Weights of a small transformer language model: rotary positions, 560M tokens.
MLP neurons of a small language model. Each row is named by its layer, matrix (up: input weights; down: output weights) and neuron, and shows model dimensions 0-127. Each number is 128 + 32 x the weight over its row's rms, rounded and kept within 0 to 255.
Before each neuron's rows, "fires on" lists the tokens most often at its 100 highest values on Wikipedia text that the model never trained on; "fires before" lists the tokens most often just after its 100 highest values on Wikipedia text that the model never trained on. A number after a token or word is its count.

fires on: "\n" 32, " is" 17, "'s" 16, "end" 13, " was" 8
fires before: "-" 20, " a" 20, "\n" 13, "er" 5
L2.up783 [122  86 112 156 144 103 144 100 140  81 112  71 128 112 116  55 130 118 106  88 153 138 120 125 184 136 146 131 131 160 122 117 149  92 148  67 101  91 121 143  92 138 122 165 161 109 203 130  76 105 131 161 117 130 107 145 109 149 172 152 164 119 160 166 110 150 133 138 131 106 132 121 109 177 110 107 177  58 130 110 139  96  75 131 132 110 116 134  76  46 139 193  77 144 176 175 114 157 111 114 106 161 156 167 144  96  80 112 136 169  94 127 114 161 142 147  97 136 112  59 120 159  91 123 171 158  78 138]
L2.down783 [ 98 163 124 117 145 180 102 150 122 165 116 166 124 177 121 187 140  90 114 150 113 159 138 161 121 121 129 103  82 111 128 139 172 161 115 140 139 153 108 155 138 109 178 138 123  96  88 103 177 137 125 116 103 160 123 125 118 125 100 135 128 118  75  65 107 128 155 123 135  92 118 124 185 120 153 171  98 189 109 125 116 141 140 155 161 157 167 115 138 192  69  70 118 112  88  72 132  94  97 212 131 124 133 107 122 196 183 120 109 112 147 126 117 110  98 100 145 129 133 123 139 104 176 105 121  56 122  87]

fires on: "es" 20, "s" 14, "ates" 14, "ies" 12, "e" 5
fires before: "." 16, " |" 12, "," 11, " (" 7, " and" 7, "\n" 7
L7.up883 [112 104 122 155 255  97 111 148 102  44 144 130 123 135 141 150 123 147 137 179 115  98  61 124 165  69 143 131  81 141 131  81 142 156 145 139 195 184 157 133 127 142 177  62  86 166 122 130 153 116 132 152 120 196 122 115 110 180 173 120 146  93  58 129 150 138 141 142  94 133 150 129 159  69 143  62 100 108 156  75 123 151 135  81 173  97 145 117 119 132 130 162  90  90 142 136 158 128  91 154 105 128  40  77 136 119 148 118 147 105 124  99 127 112 131  81 167 148 162 111 183 109 138 101  80 142 144 110]
L7.down883 [120 176 101 119 139 150  77 167 146 158  57 143 187 140  62 154 176  94  95 159 161 148 158 118 118 142 100 118 106 122  93 124 160 127 103 157 207 121 115  92  82 113 131  86 163 156 180 137 163 176 147  54  96 170 110 102 136 133 128 137 112 119 118 131 125  67  78 105 129 108  83 127  58 162  85  54  73 138 119 147 148  83 147 116  81 142 166 160 149  77 170 148 105 178  45 112 101 130  72 152 130 132 141 117 116 137 145 155 149 121  98 124  97 167 124 158 156  87 162 144 125 195 142 146 140 147 131 144]

fires on: "\n" 61, "ed" 7, "|" 5, " at" 4
fires before: "\n" 20, "==" 18, " the" 7, ":" 6, "In" 4, "===" 4
L7.up787 [166  99 135 153  72  82 171 102 145 127 183 132 161 147  73 164  76  84 115  85 136  94  24 111  91 102  98  93 115 115 180  64 138 143 156  69 113 145 131 128 124 149 164 158 131 156  81 111 102 118 155 208 133 136 133  92 102  73 139 149 107 122 111 133 133 170  96 134 140 188 107 171 178 162 149 117 152 128 146  74 166 105 136 110 194 154 134 113 119 206 195 121 144 122  93  58 150 118 101 146 127 121  98 104  99 106 175 190 122 138 115  92 136 172 170 183 101 105 119 161 143  72 138 134 117 124  79 177]
L7.down787 [104 210 151 160  80  85 163 113 129 133 145 162 106 154 137 120 156 146 130 132 107 161 160 140  79  66 160  97 124 141 170 153 148 167  61 105 133 121 129 123 100 157  72 109 165 172  88  90 205  98 123 164 158  94 136 170 166 101 119 182 111 126 170 150 117 150  76 153 143 146 131 100 100 112 104 164 159 126 108 140 124 159 164 137 128 122 108 129 131 121  97  84 193 117 128 180 182 171 137 158 154 111  74 183 155  74 167  95 115 148  84 146  56 121 192 164  85 122 178 124 128 173 118 103 108 182 118 152]

fires on: " re" 74, " com" 7, " rec" 6
fires before: "m" 12, "v" 11, "g" 10, "l" 9, "le" 8, "t" 8
L2.up556 [126 217  52 112 146 124 119 130  65  96 136 112  84 136 147 109 168 131 106 135 128  78 154 109 133 121 112  75  73 115 139 123  87  88 157 164 102 103 125  93 174 123 142 155 166  76  91 161 136  85 123  91  89  93 126 136 115 121 137 131 148 148  92 124 154  52 101 126 197  62 138 124 147 127 141  90 142 175 139 127  85 101 152 131 105 177 101  96 165  81 171  92 202 108  90 171  73 157 148 187 126  99 205  91 123 108 205 139  99  89 180 134 103 131 153  81 118  99 123 140 216 155 123 138 134 136 131 153]
L2.down556 [102 144 115 122  90 149 115 142 196 167  71 109 132 140 119 167 177 187 116 203 120 193 128 127 122  85 106 162 128 122 159 146 162 146  94 156 115 140  76 116  72 111 138 152 152 161 115 109 127 104 182 121 118 111  91 111  80 105 200 113 140 182 162  90 182 182  96 157 129 150  98 161 110 197 139 156 121 119 127 157 180 123 119 116 190  97 130 134 134 111 159 143 104 147 135 142 137  83 111  90 140 210 111 163 149 178  79  41 143 113 185  93 123 105  70 170 111 143 146 110 113 121 131 159 141 150  92  83]

fires on: "k" 17, "ec" 17, "it" 15, "oc" 12
fires before: "e" 17, "r" 16, "ember" 12, "te" 6, "t" 4, "-" 4
L3.up631 [147 163 107 140  97 130 177 152  52 148 150  95  92 160 139 164 153 158 149 116 118  83 191 134 119 159 169 185 115  68 104 126 112  92 127 116  73 169 122 120 153 131 114  55 132 146  97 145 161 105  86 140 185  81  73 157 144  97 112  94 107 163  95  69 148 109 122 156 114 125 136  93  99 140 167 135  65 133  96 104 146 126 134 107 139 144 169 124 154 117 117  97 110  59 216  84 173 101 120 114 142 128 128 107 155 112 141 123 148  63 149 121 116 140 129 163 152 107 215 137 135 148  56 141 184 125 143 117]
L3.down631 [152 121  89 125 138  94 140 174 138 143 177 143 123  86 164  80 115 131 126 157 186 138  94 110 159 132 153 111  91 125 117 104 113 125 136  92 120 138 140  89 160 119  24 106 185 116 111  97 149 122 125  81 122 130 157 123 145 136   7 192 144 115 151 130 144  77 207  35 186 162 119 122 122  94 140 102 105 141 124 115 117 120 197 133 181 118 190 176 127 125 176 116 155 110 132 141 122  96  84 121 164  77 135 147  88 129 132  96 132 146  95 136 114 118 180 150  79 135  97 106 165 134 113  96  82 133 124 137]

fires on: "ed" 29, " =" 26, "==" 12, "ory" 7, "ased" 7, "ations" 4
fires before: "\n" 40, " on" 9, " in" 7, " by" 5, "==" 4
L6.up315 [104 142 133 140 108 115  66 131  98 145 154 139 124 116 134 120  78 142 112 142 131  76 120 139 152 111 144  69  79 133 109 128  70 204 138 107 175  80 148 153 132 135 170 106 100 115 154 147 106 118 114  92 184 181 122 129  93 151 125 168 117 114 155 133 127 135 120 181 171 125 113 124 137 101 116 143 136 146 138 122 131 162 111 101 125 127 158  89 189 246 161 185 132 122 122  81 103  95  98 164 149 130  81 127 116 135 147  87 130 113  47 134 110 128  61 154 144  93 136 113 125  98 182 139 106 149 146 140]
L6.down315 [134 149 112 104 137 111 172 160 118 133 161 146  92 175 105 141 181 118 135  94 126 112  97 133 160 160 112 158 176 122 101  99 195 127 111 118  80 167  99 101 164  79 104  81 124 100 156  71 162 135 179 139  83 107 155 137 174  97 102 116 123 132  90 132 120 122  71 135  97 122 101  76 134  97 103 166 141 158  86 143 124 144 163 114 138 167  64 163  84 104  99 118 137 162 136 161 172 157 116 178  64  62 136 145 194 149  92 185 131  99 184  93 144  86 126 125 118 194 123 111  97 154 141 159 141 151 129 147]

fires on: "\n" 84, "o" 7, "wo" 4, "pp" 4
fires before: "==" 19, "The" 16, "In" 15, "\n" 7, "===" 5, "er" 4
L2.up1002 [140  94 130  87 157  95  74 125 157  99 115 163 157 138  87 120  85 150  63  88 121 183 125 169 102 117 141 182 102 147 152 100 128 156 142 140  79 156 129  52  87 171 101 110  57  83 145 133 158 152 200 153 144 126 156 165 158 153 147 160  68 116 126 136 123 131  32 125 151 131 148 139 179  99 123 131 127 106 149 137  95  86 125 168 138  77 138 118  87 110 116 123 151  97  93 127 123 152 174  93 107 146 138 152 119 159 125 157 104 146 155 182  81  92 103 145 149 183 164  66 157 119 143  70 100 101 125  76]
L2.down1002 [118 140  98  89 151  96 145 101 164 100 144  87 143  87 124 140 129 151 134 148 165 155 128  95  91 139 137 161 132 113 109 108  99 145 178 133 167 133 179 129 111 110 150 136  88  73 183 120 104 198 134 112  83 101 121 102 150 101 131 140 121 112 128 110 109 147  45 141 117 145 102 139 174  85  93 148  60 167  50 175 132  60 124 128 150 107 143  99 124 125 120 155  92 117 106 150 127 170 142 146 104 112 124 205 155 129 150 170  97 139 150 109 138 126  79 137 165 123 157 157   2 138 104 112 137 105  83 101]

fires on: "\n" 100
fires before: "==" 35, "In" 12, "The" 10, "===" 7, "H" 6, "A" 5
L7.up301 [ 92 142  92 152 117  89  84 112 129 136 112  98 226 136  44 116  88 134 135 126 173 129 134 150 121 134 144 112 133 135 140 141 161 120 147 144 109  66 109 100 154 123 132 158 103  37 102 122 129 140 152 155 101  96  90 126 138 148  93 136 103 147 120  75 123 105  92 137 120 139 107 161  83 142 146 194 125 124 129 154 166 105  83  86 196 129 192 137  88 143 145 152  90 151 104 125  93 109 130 176 159 153  82  61 160 122 147 130 116 131  55 159 194 198 159 163 136  87 114 121 116 137  50 124 128  77 128  93]
L7.down301 [161  71 196 160 106 198 148 139 125 128  97 131 106 134 107 146 115 114 123 164 101 140  69 124 157 101  84 143 106 160 140 167 103 187 166 137  94 116  90 150 163 113 130 114 111 132 105 120 137 160  71 149  41  89 145 118 129  51 111 127 134 167 141 110 168 140 140 112 148 159 133 117  56 139 171  92 116 146 128 168 114 169 151  94 115 130 145 137 170  82 210 124 169 122  66  98 125 127 141 159 101 170  92 182 131 132 158 131  79 133 136 121 135 103  83 142 105 104 107 106  96 153 111  97 118 144 124 159]

fires on: "ir" 64, "\n" 27, " re" 8
fires before: "-" 22, "d" 15, "g" 13, "t" 5, "\n" 5, "c" 5
L2.up382 [101 194 105 104 143 134 114 104 135 162 120 115 126 133  97 150 184 152  97 173 170 118 149  95  44 174 132  71 145  46 130 134 134 140 141 137  80  93 182 106 127 124 149 151 124 126 192 113  93  86 170 150  89  78 108 149 118 115 122 117 109  88 114 131 139 135 160  90 125  90 148 169  87 121 134  70 127 139 148 170 139 120 135 140 131 127 135 175 138  89 167 171 150 134 103 159 122 175  97 133 189  66 146 129 103 108 107 135 172 101 124 128 125 175  99 132 133 123 166 123 147 151 155 142 118 179 129 131]
L2.down382 [112 158 119 144 202 100 176 153  87 129 140 143  98 123 183 173 137 104 130 164 182 136 110 176 123 134 113 137 170 138 165 135 122 102 131 105  80 115 148 173 147 140 153 162  83 118 118 141  79  53 165 117  52 109 100  92 136 146 149  33 143 121 102 112 128 122  85  90 105 170 178 165  52  55  95  96 167 162 136 159 146 118 150 134 111 107 161 121 147  85 209  98 169 160 100 133 110 114 177 114 129  65 169 104 153 104 150 170 124  97 136 111 122 140 106 114  63 150 161 116  70 138 143 121 133 117  93 137]

fires on: "\n" 100
fires before: "==" 29, "The" 18, "===" 10, "In" 7, "A" 6, "T" 4
L3.up449 [101  58  70 144 131 165 114  94 130 145 129  99 148 147 124  95 117  94 102 118 182 126 140  77 142  97 139 126  84 138  57 139  86 138 174 140 147 105 135  66 111 142 118 128  72 161 148 133 118 120 145 155  72 145 102 116 172 159 105 150 118 176 116  59 158 161 124 183 114 153 104 199  93 140 114 140 101  99 139 102 125 143 155  70  88 159 111 147  73 136 145 120 141 160 162 175 154 105 172 186 211 139  76  96 101 137 208 144 130 103 144 150 115  89 150 164  87  95  91 119 120 172 110 130 151 137 119 144]
L3.down449 [ 81  64  96 168 144 105  98 127 176 166 150 121 153 156 135  73  63 136  95 122 161 147 124 120 148 111 142 156 148 140 151 112 135  94 155  88 186 121 130  92 113 136 143 117 143 167 123 166 116 170 117 148 117 108 190 124  82 122 117 163  91 151 180  80 182 124  86 101 152  95  79 133  27 105 127 152 113 102 129 144  60 138  99  75 113 135 135 151 123 156 160  81  79 104  90 114 157 157 141 144 111 157 126 130 141  90  82 130 152 151  98 120 119 143 160 208 113  85 145 130  38 170 136 100 104 145 143 116]

fires on: "ap" 19, "or" 14, "ut" 13, " pro" 12, "oun" 11, "our" 7
fires before: "t" 12, "c" 12, "ter" 9, "ive" 9, "p" 8, "s" 5
L6.up1016 [142 130  83 136 162 159 163 116  76  98  99 107 178 147  80  99  96 139 167  96 118 118  85 106 162 178 139 102  91 109 180 155 109 130 167 109 119  68  97  95 103 109 123 129 159 160 121 195 155 133 134 145 158  91 127 144 105 123 132 138 124 138 127 121  81 182 137 185 108 119 110 103  82 148 154 129 141  59 122 163  85 100 105 124 135 124 137 137 134  76 120 132  75 139 136 146 132 133 160 163 140 137 114 106 148 133 152 145 136  91  94 120 101 184 147 146 175   3 118  70 143 112 162 134 129 130 170 166]
L6.down1016 [138 148 121 148  95  95 131 154 121 136 128 207 174 135 107 128 142  94  75 123 127 134 144 178 141 172  87 104 129  88 104 136 116 140 141 147  95  87 140 178 141 132 154  78 113 123  44 195 120 157 144  78  83 108  83 149 129 123 119 141 157 160 107 150 184  74 160 158 138 116  98 173 106 114 125 144 126 162 124 124 101 111 157  61 140 179 116 137 128 144 120 169 110 145 128 159  98 126  95  88 178 103 132 176  51 135  93 121 181 159 145  96 178 182 127 126  44 128  95 193 135 189 128 120  95 171 131  98]

fires on: "\n" 100
fires before: "\n" 40, "==" 17, "===" 7, "The" 7, "A" 5, "In" 5
L7.up453 [ 82 115 105  95 139 159 125 141  78 117 135 125 189 125 105 183 103 110 116 143  99  97 158 119  91 130  99 169 132 100  93 158  99 116 134 182 163  89 168 116 131 111 119 161  36 114 108 123 120 169 125 137 115 134 113  65 197  60 154 115 119 140  56 120 148 115  95 114  66 131 103 137 106 125 130 167 146  75  86 174  94 104 116 127 182 162 173 104 118  78  89 156  35 171 114 147 106 125 142 213 116 106  64  79 115 137 202 114 127 113  90 113 124 111 156 141 165 119  83 153 117 134 124 136 101 135 170  77]
L7.down453 [127 106 103 126 113 148 200 138 156 153 100 136 112 155 147 177 106 147 123 163 165 126 105 155 142  57 151  97 106 105 131 102 138 137 132 159 113  87 131 133 126 116 136 131 112 157 101 113 178  95 191 140 141 119  86 139 121  69  75 183 155 133 104 133 116  78 101 136 118  90  87 107  43 118 126 137 175 188  89 127 133 130 138  57 120 144 124 132 121 143 117 119 107 103 131 137 141 160  89 191 143 106  48  66 125 129 141 163 116  83 128 158  90 124 123 196 124 131  88  97  71  76 133 153 117 174 146 141]

fires on: "our" 18, "in" 15, "r" 12, "h" 10, "ro" 9, " pro" 5
fires before: "t" 16, "ist" 14, "d" 7, "ce" 7, "c" 6
L7.up275 [103 125 169  98 101 134 118 162 148  84 134 124 141 142 121 123 128 130 141  77  99 114 144 150 131 138 141 127  83 150 136 105 127 145 162 102 107 164 122 123 101 172 109 180 155 115 106 149 107  98 181 124 125  42 116 199 118 133  99 127  70 156 165 105  92  86  99 139 126 122 124  98 142 196 122 107 136 144 134 121 131  67 195 134  88  83 180 156 146 125 123 150  98  74 213 107 150 120 133 101 122 178 156 105 136  94 168 115 130 112  91 149  71 124 177 160 115 119 135  95  99 148 106 123 171 136 143 117]
L7.down275 [119 106 101 142 149 114 164 113 155 148 129 169 132 151  76 170  88  96 116 118  56  80 138 124 111 148 125 178 115 189 126  72 180 172 138 208 105 156 102 183 117 101 100 100 153 101 125 123 170 129 134 173 125 150  80 131 136  81  88 105 190 144 115 195 148 133 157 132 162 129  86 117 131 125 109 121 112  89 118 145 135 151 121 128  88 101 119  88 120 128  97 108 154 164 113 124  76 128 140  67 132 145 165 107 129 142 115 133 115 108 179  96  90 201  54  72 116 138 126 180 112 169 145 160  97  78 178 106]

fires on: "er" 35, "e" 9, "ir" 8, "ther" 5
fires before: " of" 18, "," 14, "d" 8, " and" 7, "s" 5, " (" 4
L6.up729 [165  54 169 191 146 142 145 121 118 103 105 114  92 167 149 125 161 106 131 153 172  79 123 119 102 108 118  96 101 192 178 166 127 135  90  81 191 122 133 119 162 114 101  97 126 174 177 183 112 162 133 126 133  80 111 146 114 105 103 138 152  76  93 118 165 157 153 103  76 139 161  87  78 148 150 106  50 106  83 127  87 199  81  78 190 118 136 142 189  72 154 128 103 168 148 112 125 106  51 125 148 123  77 116 153 127  91 172 137 130  97  98 154 185 133 124 141 169  87  96 120 129 192  71 134  48 180 141]
L6.down729 [165 122  79 120  83 169 110 115  95 143 103 120  84 207  76 119 199 156 123 169  90 113  84 159 124 162 132 119 190  92  91 224  79 133  74 130 170  76 129 125 198 153 156  98 159  64 115 128 114 191 124 171 100 101 132 138 137 148 110 185 143 122 152 206 161  92 139 155 165 116 131 121 134 163  87  98 110 103 147 131 105 178 163 105 133  73 168 150 152 107 155 163  90 183 114 117 128 129  59  89 154 146  84 132 162 119 127  95 120  98 111 118 143 122 127 138 117 107 162  90  97 138  91 131  90 153 125 144]

fires on: "\n" 75, "j" 5, "n" 5, "le" 4
fires before: "==" 21, "===" 12, "The" 8, "In" 7, "A" 7, "ect" 5
L7.up819 [114 125 133 122 167 127 115 139 168 153 155 147 142 164  47 159  58 134 116  78 116 181 121 195 116 113 141 123 142  86 162 149 134  93 126 140  30  80 180 121 150 117 138 192 181 137  98 152 104 149 153 127 104 155 140 115 129  70 121  90 109 121 108 102 119 173  94 181 114 125 138  91 116 130 163 128 152 118  48 143 198 125 173 129 203 171 129 157 122 117 121 218 117  70 107 128 126 123 127 133 118 130  73  98 125 124 143 179 117 125 104 131 146 142 103 135 156  78 137 134 110 126 171  66 161 118 120 143]
L7.down819 [150 150 104 134 156 155 169 150 127 104  92 152 147  83 179  56 122  93 141 171 137 171 108  92  84 112  96  96  88 159  99 119 182 185 145 140 112 152  93  94 146 154  84 126 139 160 169 140 100 173 124 117 166 133 115  98 177  62 100 108 129 113 214 140  63 155 134 151 112 152 167 118 114 180 185 127 114 148 159 133 116 118 153 122 143  98  93 157 144 140 119  91 136 113 152 114 123 133 178 147 126 188  95 164 111 134 113 149 129  95 121 118 102 159 189 197 105  67 122 120  96 172 162  74 105 238 154 165]

fires on: "\n" 100
fires before: "\n" 36, "==" 25, "In" 6, "A" 6, "===" 5
L6.up337 [121 124 130 133 134 171  78 192 163 154 137  86 155 131  98  85 127  79 107 137 166 164 159  85 172 146 100 122 108  97 115 119  96 141 114 147 134  77 137 132 144 167 143 152 102 157  97 165 166  97 183 192  73 148 104  98  78 149 110 127  53 128  97 133 136  62  62 173  79 148  73  97 145 115 162 111 105  97  74 205  99 115 151  97 220 118 176  90  53 103 115 156  66 148 129 188 161 146 153 141 129 106 137 129 134 162  64 159 113 129  86 136 134 122 125 160 143 120 168  81  72 106 160 131 174  99 148 116]
L6.down337 [ 93 169 158 132 110 120 141  77 140 111 140 125 166 158 115 113 100  54 131 144 172 154 134  72 180  83 141 134  95 114 157 135 137 153 149 142 109 133 136 129 156 154 153 146 107 161 133 113  79 104 127 158  42 151 112 154 132  91  78 106 106 146 102  86 174 117  84 120 121 156  61 122  74 150 148 113 138 167 101 120  79 153 117 175 154 140 171 102 152 104 205 142 127 102  91 147  87 127 122 200 129  92 105 156 134 128 192 122  68 151 139 116 117  95 133 118 187  78 206  92  17 114 188 108 160 122 112 185]

fires on: "\n" 69, "ive" 8, "e" 7, "ave" 4
fires before: "==" 20, "The" 12, " the" 9, "A" 6, "In" 5, "===" 4
L7.up420 [107  95 110 125 118 117 109 189 154 140 130 121 135 108 173 157  87 115 118 124 152 137 187  89 211 108 120 114 137  96 129 147  27 113 169 185 174 117 164  83 207 150 108 137 117 144 111  93 103 120 154 137 159 125 164 111 138 146 162 149 118 188 168  82 148 125  75  81  98 138 130  99  89 163 117 173 124 108  46 158 145  99 131 160 108 131 147 139 147 138 133 112 123  96 115 134 152 128 117 136 146  91 131 145  58  84 155 171 109 134 101 149 134 146 153 127 103  88 148 129 105  66 118 104 145 130 153 129]
L7.down420 [ 71 105 101 120 107 132 108 134 128 133 187 142  84  87 136 139 155 147 123 148 125 160 123 130 146 104 119  76 122 110 163 138 127 155 204  87 126 106 177  94 144 158 129 120 191 159 132 139 137 137 103 167 153 133 119  73 133 165 112 180 116 179  85 103 155 162 115 110 143  93  90 136  73 133 121 117 123 109 138 131 112 135  62 112 101 132 109 167 135 149 120 138 136 174  32 204 128 112 127 118 166 102 159  93 175 155 160 135 178 100 158 132 189 105 145 135 149 124 192  68 140 149 104 114 113 147  92 136]

fires on: "\n" 75, "ard" 16, "rom" 7
fires before: "\n" 33, "-" 20, "A" 6, "od" 5
L2.up966 [185 104 145 119 151 124 163 187 101 108 125  97 155 113 146 134  84 135 136 146  71 118 113 141 125 104  85 166 182 161 113 141 148 179 121 145 171 154 169 128  92 148 110 144 154 133 121  95 117 173 132 164 175  90 105 117 141 121 149 219 106 107 179 108 130 158 151 123 153  79  90  63  71 140 103 104 100 136 165  93 182 109 134 113 180 132 166 135  72 115 142 127  98 168 156 152  97 140 139 136 109  57 113 126 154 158  94 127 101 110 130 103 194 176 108 125 109 144  95 116 153 166 118 169 130 203 106 123]
L2.down966 [ 97 160 159 122 148 142 135 146 106 159  93 174  76 144 170 129  95  91 171 109 118 137 171 157 119 119 124  87 145 125 134 155 125 152 189 120 154 121  95 166 135 118 141  92 126 115 135 113 154 109 144 158  82  96 153 167 161 110 181 104  60 138  66 133  74  98  78 154  94 175 169 205 193 113  85 135 120  84 134 108 122 146 138 138 129 111 119 114 163 154 102 143 133 104 143 138  87 156 109 185 115 186 117 118  14 128 106 152 187 113 168 150 107 171 124 120 167  47 117 211 123 117  87 139  98 109 103  87]

fires on: "\n" 85, "Q" 14
fires before: "==" 31, "The" 16, "===" 9, "In" 5
L2.up199 [ 69 122 163 103 146 106  68 158 129  92  94 141 158 100  96  93  92 125  94 175 171 120 100 139  70 118  85 136  38 164 143 180 122 108 146 194  65 156 145 132 159 172 109 130 141 133 138 108 134 137 121 164 137 130 166 152 123 142 183 115  38 167  90  90 160 163 145 108 132 135 148 117 162 143 157 107 143 124 134  75 133 141 138 108 155 134 119 134 155 155 103 167 176 132 108  70  94 143 116  75 160  98 135 115  59 104 109 137 145 140 115 123  93 125 144 151 120 141 126 162  76 133  67  92 119 128 103  86]
L2.down199 [113 131 123 167  99 105  57 137 161 194 151  69 126 146 106 113  93 168 165 158 147 138 132 156  83 152 132 125 125  88 130 152 120  97 132  79 118 124 101 144 116 153 142 127  62  71  59 111 101 133 127 167  88 103  94 105 160 141 106 128 104 201  99 168 181 172 174 125 121 149 116 120 132 149 128  94 109  96 165 163 117 133 128 118 142  70 131 129 123  65  82 106 117 114 149 162 168 107 114 105  86 166 158 136 111 198 163 161 164 172  78  86 183 103 143 137 128 134  94  88 112 191  96 161 104 130 174 150]

fires on: "\n" 100
fires before: "==" 30, "In" 11, "===" 9, "The" 8, "A" 7
L7.up45 [132 104  93 131 134 107  52 132 101 126 100 148  72 118 108 172  73 122 115 162 152 132 103 164 121 120 124 133  96  93 159 152  69 150 128 171 167  71 137 152 133 211 137 143  93  79 138 183 114 120 117 117  81  95 145 130 123 168 121 143 140 150  90 144 181 138  91 122 167  44 107 154  83 150 222 161 105 189 137  87 153 104 105 101 153  83 200 139  65 110 110  65  66 128 139 148 105 154 138 125 147 114 137 146  92 121 146 128 122 117  62 120  98 147 114 178 150 110 139 128 181 125 131  91 157 150 158 115]
L7.down45 [155 137 100 151 151 149 119 164 143  91 171 169  96  86 161 101  93 128 217  93 143 118 168 118 170 143 142 142 132 136  73 109 166 106  62 197 127 125 154 127 123 146 160 148 168  81 140 105 120 156  91 111 147 182 167  80 145  71 102 152 124 157 111 116 160 105 107  94 106 116 120 129  78 132 108 115 137  99 107 119 150 131 125 157 126 137 183 122 158 141 209  64  54 181  54 147 123 155 125 143 123 162 116 132 154 150 148 148 139 153 186 112 165 114 131  98 120 122 154 170  37 160 149 134 114 142 108 143]

fires on: " re" 46, "\n" 43, "om" 8
fires before: "\n" 27, "-" 14, "le" 10, "m" 5, "l" 5, "g" 4
L2.up539 [165  81  64 120 112 145  88 104 112 175 162 116 151  89 118 184 188 124 135  85  92 122 115 187  68  77 103 131  90 133 125  84 154 116  88  87 131  85 122  53 145 166 152 145 120 146 129  90 187 135 149 154 120 107 186 185 139 111 151 160 114 139 145 108 108 131 132 141 142 147  86 161 104 142 125 134 130 137 171  76 119  99 149 191 136 118 121 120  79 172 132 120 133 117 165 145 121 213 166 126 115 106 148  81 103 141 145 115 101 130 115  96 105 149 102  81 182 152  95 119 151 155 133 175 134 158 136 177]
L2.down539 [164 158 200 104 113 128 120  86  76 190 113 142 146 117 114 157 124 129 136 130  91 149  83 165 157  91 157 112 107  89 129  36 113 185  69  80 132 141 145 131 155 126 131 118 113 161 149  76 163 118 114 173  75  53 171 169 126 151 175 119  80 111  94 135 129 101  90 147 171 129 119  76 155 124 125  88 187 121 104 102 102 121 144 169 149 102  99  71 147  98 172 132 117 144 126 161  79 153 114  86 141 153 135 117 131 126 118 107  86 193 159 124 143 105 101 141 138 139 145 137 142 136 116 133 131 116  90 135]

fires on: "\n" 100
fires before: "==" 28, "The" 15, "\n" 13, "===" 9
L6.up485 [ 48 119 149 168  92 141 134 132 124 171 156 110 129 120  97 161 126 108 105 127 198 160 121 195 104 156 108 127 148  79  92 199  85  92 121 129 127 114 125  89 152 135 101 110  64 102 134 133 138 130 136 164 114  93 131 111 117 154 131 137 125 168  78 155 103 117  44 110  87 142 124 137  62 114 127 129 175  67 130 149 103 143 115 120 185 159 158 113  78  99 140 121 100  99 155 176 182 110 116 255 123 158  94 144 168 145 137 104  90 136  80 119 145 168 160 155 153  42 129 101 142 127 148  91 108 120 127 124]
L6.down485 [100  71 191 165  96 134 108 114 158 147  92 126 137 151 175 133 115 105  78 127 131 169 108 130 109 152 140 134 109 161 126 125  84 121 173 138 140 127 126 106 142 114 103 161 168 169  66 113 108 144 122 102 122 128 145 104 136  82 136 142 162 151 121 142 132 108  52 137 149 134 105 154  62 145 135 168 177 104  89 148  84 101 145  37 136 104 125 123 106  79 119 118  89 161  87 108 124 108  73 112 137 126 133 104 133 134 147 118  46 141 104  93 163 130 157 146 127 124 119 167  39 148 144 128  94 168 126 124]

fires on: "over" 52, " for" 40, "==" 5
fires before: "n" 34, "ed" 7, "t" 6, "c" 5, "m" 5, "est" 4
L2.up515 [105 127 109 115 152 151 130 129  95 144 100 109  76  92 117 123 113 173 156 102 156  57 167 152 135 119 173 113 129  87 133 205 160 128 108 161 113  97 131 107 137 133  96 144 109 151 152 133  81 142 152 171 109 154 138 124 158 125 148 128 127  93 116 138 168 194 152  91 104 101 117 129 145 171 171 115 188 145  82  94 138 112 193  99 116 157  58 171 125 141 155  95 120 101 111 139  76 121 129 109 134 108 153 197 136 145 137 125 110 165 129 109 103 152 109  97 126 113 131  85 100  69 178 153 111 127 145 175]
L2.down515 [128 156 145 135 152  71 176 136 127  59 175  74 138 145 115 156 117 191 171 146 148 102 104 141 135  48 120  94 120  98 131 156 137 165 130  68 136 162 143 142 154  96 132 134 129  56  75 131  90  27 115 129  95 181 115 162 119 116 136  48 153 137  68 125  82 106  91 190 179 149 157 112 172 110 132 153 146  79  54 188 133 124 150 159  22 127 133  95 117 147 149 202 106 105 170 148 120 126 157 151 150 174 129 122 148 152 127 107 147 203 120 147 158 127 115 106 152 117 183 129 137 143 142 190 166  94 134  82]